Weights of a small transformer language model: 6 heads of 128, LayerNorm before each block.
MLP neurons of a small language model. Each row is named by its layer, matrix (up: input weights) and neuron, and shows model dimensions 32-223. Each number is 500 + 25 x the weight over its row's rms, rounded and kept within 0 to 999. Numbers have three digits each.
Before each neuron's rows, "fires in" lists the words (lower case) most often at its 100 highest values on Wikipedia text that the model never trained on.

fires in: "town", "street", "village", "city", "lake", "district"
L3.up1716:480476527504505479512476470470535468521551508537550528485521515484483526499472474509525481534460499487516501511476538514486455552531504494558481492464500515502464520475458499490477502495471457525529532526505507504495499500501469484522491529561489522520480549479507526514486530484478477509454462471480539487480471495534451504455456477498526470495511499543537475485467486524539535533497501511502490534477516487503447504461508472475465566494487507499444497505515524492539510534522531512534494530520528472420529500485533527478510516471485478510517492537458469517511487487495487480

fires in: "program", "team", "market", "system", "network", "festival"
L3.up1798:476503479508507465497518505537508466457481503519517500489479488482535491530559475511484498513509517566499462442495500529508406480505477513502530476527552483476510487462469510522471456490485480511470503535461504479548514545499482454522527542483515506540533489507487502533505461489448504496482503496508529499465486507509470495505472491437505481541457475495528503505518499539479522498505515535487469527493498513454526525492490551533525508465471477545496507532514525512476470494529520490531504513510477512530490507457493541493494522505526471502460490547517536531473508493516494492

fires in: "business", "grand", "financial", "military", "s"
L3.up2970:547450503516487493495522508518516508494514535544507473514515490521524537525485472456469463525523545499561536480489518530478502508479516502514498508482510482501485501522445481484499496468527475488519510511550509527500550459484517533466538545496460518482522495525484481466477512481488515469519474490546511444511499519516530544512516490490496530526515489462483511488466462483479537476469489520457507503500495505477507495497504507531492514476507515464527530463491451552548463495518468486480512523488475475529485485505496511523489529537511479496470542530499496502557526504518497510

fires in: "president", "secretary", "presidential", "prime", "chairman", "capital"
L3.up2159:491473510544482520528478467466498463530538488528487518499545506491533477477464508501456473498496530484489517539508522508465502474473520479512508486471513531507475515498453502489526519487472531505493521529533516510481477509507478524514539453505460509523482462475505474472471458484529539493497511566509517453492509469458484475483518464500513484532509516494474518514472528513473513465477504526458478498518473532457518502501519488505512539488530525492474492449469463513552533503509481530491457501504507503493448515496500516499487522486521486470497482536480545506523530520481510511

fires in: "he", "his"
L3.up3147:492464523491499492500472557480455539557477513505550532593492530553518507474527528542476492532484523468528530455481513497471476475476509475499531524499546508474509522495483525462503503506433507473557516524518525550508511523516489476553473489553522516535480533491523492452509505503484496542505523474542488501477487518497441513468496487553483475498466481466515501495521432477484522491539528525470506514437508515481523506508485485514489504494507496485494462532501485500510562475473527462461560556534468482508501498500565465451492518491513477509476506498521509511567507511483528495

fires in: "director", "secretary", "chief", "assistant", "vice", "chairman"
L3.up1882:494480522541513497562549443472524490493518485522522535530506509511491461475481486506497458517476447508495447478453486508510448483483515509485479511508534483509520511485485517505535551460521492510513507513500483521525523550476477496527498502503489536521527490472513492443485472457524509514470500506504513503480514489500454489484498479560491500505512511516486487471508500478487486494471544508450545508498521487500466536514484510541442529500478534519508479470493501475497490459494477446548536503529479514464476528486478530506555506513507479539482469542464514518452532489482483477

fires in: "daughter", "son", "husband", "wife", "father", "brother"
L3.up3351:529504531482504518567528486526468502509542509495504460527492508561501514507487531544474476485480509514517502488527468499522518533476513536521525456471526460518521530530450540536461519534452498457550519462490519531498503470517524477494479482487519544544497452479509515487515493464511493511519541494500485510504507458448487481478467463486472494491488474524488517534455519509536447480540484510514506495502523538524509497527459495534485502500502513498475501526523484537509490501499464493486515449501480514509491469523515483459530523518511484506485508508491486490522527519504523508

fires in: "name", "degree", "place", "surname", "category", "honor"
L3.up3301:469498490442505429534515512491509412496479520482551526500490514516488483486488495533497509495516478486525459472528554494474508496507467491479481510471502502509507501492443522520491523423498480526465507490509484534487508468505495510509480530508500497515498531497475498496494556513481480476450458558517517541506485511496507442535542518527495475552464472525495524501489461467489482488477471537519491485478508497495493481531484490472525475440524503488538517516495464497473476507450533531503512485498462465475489537514481536461467517484496500519502468511466492486538493503487453475

fires in: "american", "united", "pacific", "western", "career", "golden"
L3.up2442:520505518458491531481463474504488461469497486494498540507498473503479503532499474519519498492513539536483484493505488470483496505464501495454521491484511505503530504507463458488498520467484467467527518494528473496490531514518505491529479480528502503485474493519523498428557510465476469491527500490519521520540503452505550471454539526464516478485468468486495499445474457504528516508511530486485501522477503529516520494490521481473509506500494554499517481487511507479476522524510479516519493470519518517497465471528476497510545511527488513505527544548479451527525528484494500514

fires in: "s", "at", "states", "its", "n", "northern"
L3.up2128:541479505509541448478434467478510523517532481490487527527492450448493490515499496481496494517513489513505468478526511490448510517540503413477497467523508471470501506472466499491478485479530490476505491522530502516525536455510513476462502511488517501507503481497477483527465484516508507476506539507540517502478527505460512553490451501522497479493501527538511518460550509495506546547502470515526473527480501518490505515437474487481536498468483484476489503482514516490474554547459461488553499461521502505536473525493514490518547492524511528517505485481505529496460527523471475500

fires in: "per", "do", "one", "does", "consumption"
L3.up1240:513501524481445524506505514526453513465541484508508520506496500497493539527520499504480478477523511511529502522460475536501480501505525472482525515471521499505483473495438467497491513506492496479518527513514523503517527460531510512537526497533534482478529466515541541508509544512484510474479512475531472534490523471464455485525483522502493478568479495468493511519499496494508473502495481512487520477483528510486488553471502501531494487498503463483456518519496468517451487515498509499495482498492478511493477482483492521464521515497488546527524475514490522527507497531493528504

fires in: "such", "provided", "sold", "except", "provides", "these"
L3.up883:484538494531498497456461497524511499530528523540527489514469482479490546534547467513518453494496473565562523479476514539477481537488498494440560515512476503476524510474517522498533489529479499451435492510472505477476509522475476510470511491505483531487450552534530458476492482472501503562493484532518490479529475479469506488535427499512485504510517462488484540488504484501495529503508490516480498504519506512491466515552468509484551551475524482491533492496448508516504532489498539508531526528508523476526533503560541510458540489487506491480497521498468491525486463532524477475

fires in: "at", "their", "famicom", "s", "ccp", "former"
L3.up3399:503512498485501520483497465518472485522543534531519518505529489534469530536466475512503487482469509525471504481477481489491499508485512520468470470516490522512492504493480561482480540464446494511488515490490470485512530525472513512492512508499512502567495477520494461498487497524485523501490501526527492486503470498482490505509514452497556490490520516515483477507454512511476514523516528463470498550468513529523499474511477483438533491519480518458490463548473497495472581482442440551499520506553517523527466486529493505532522493513505493517492476522484523499485470488483481482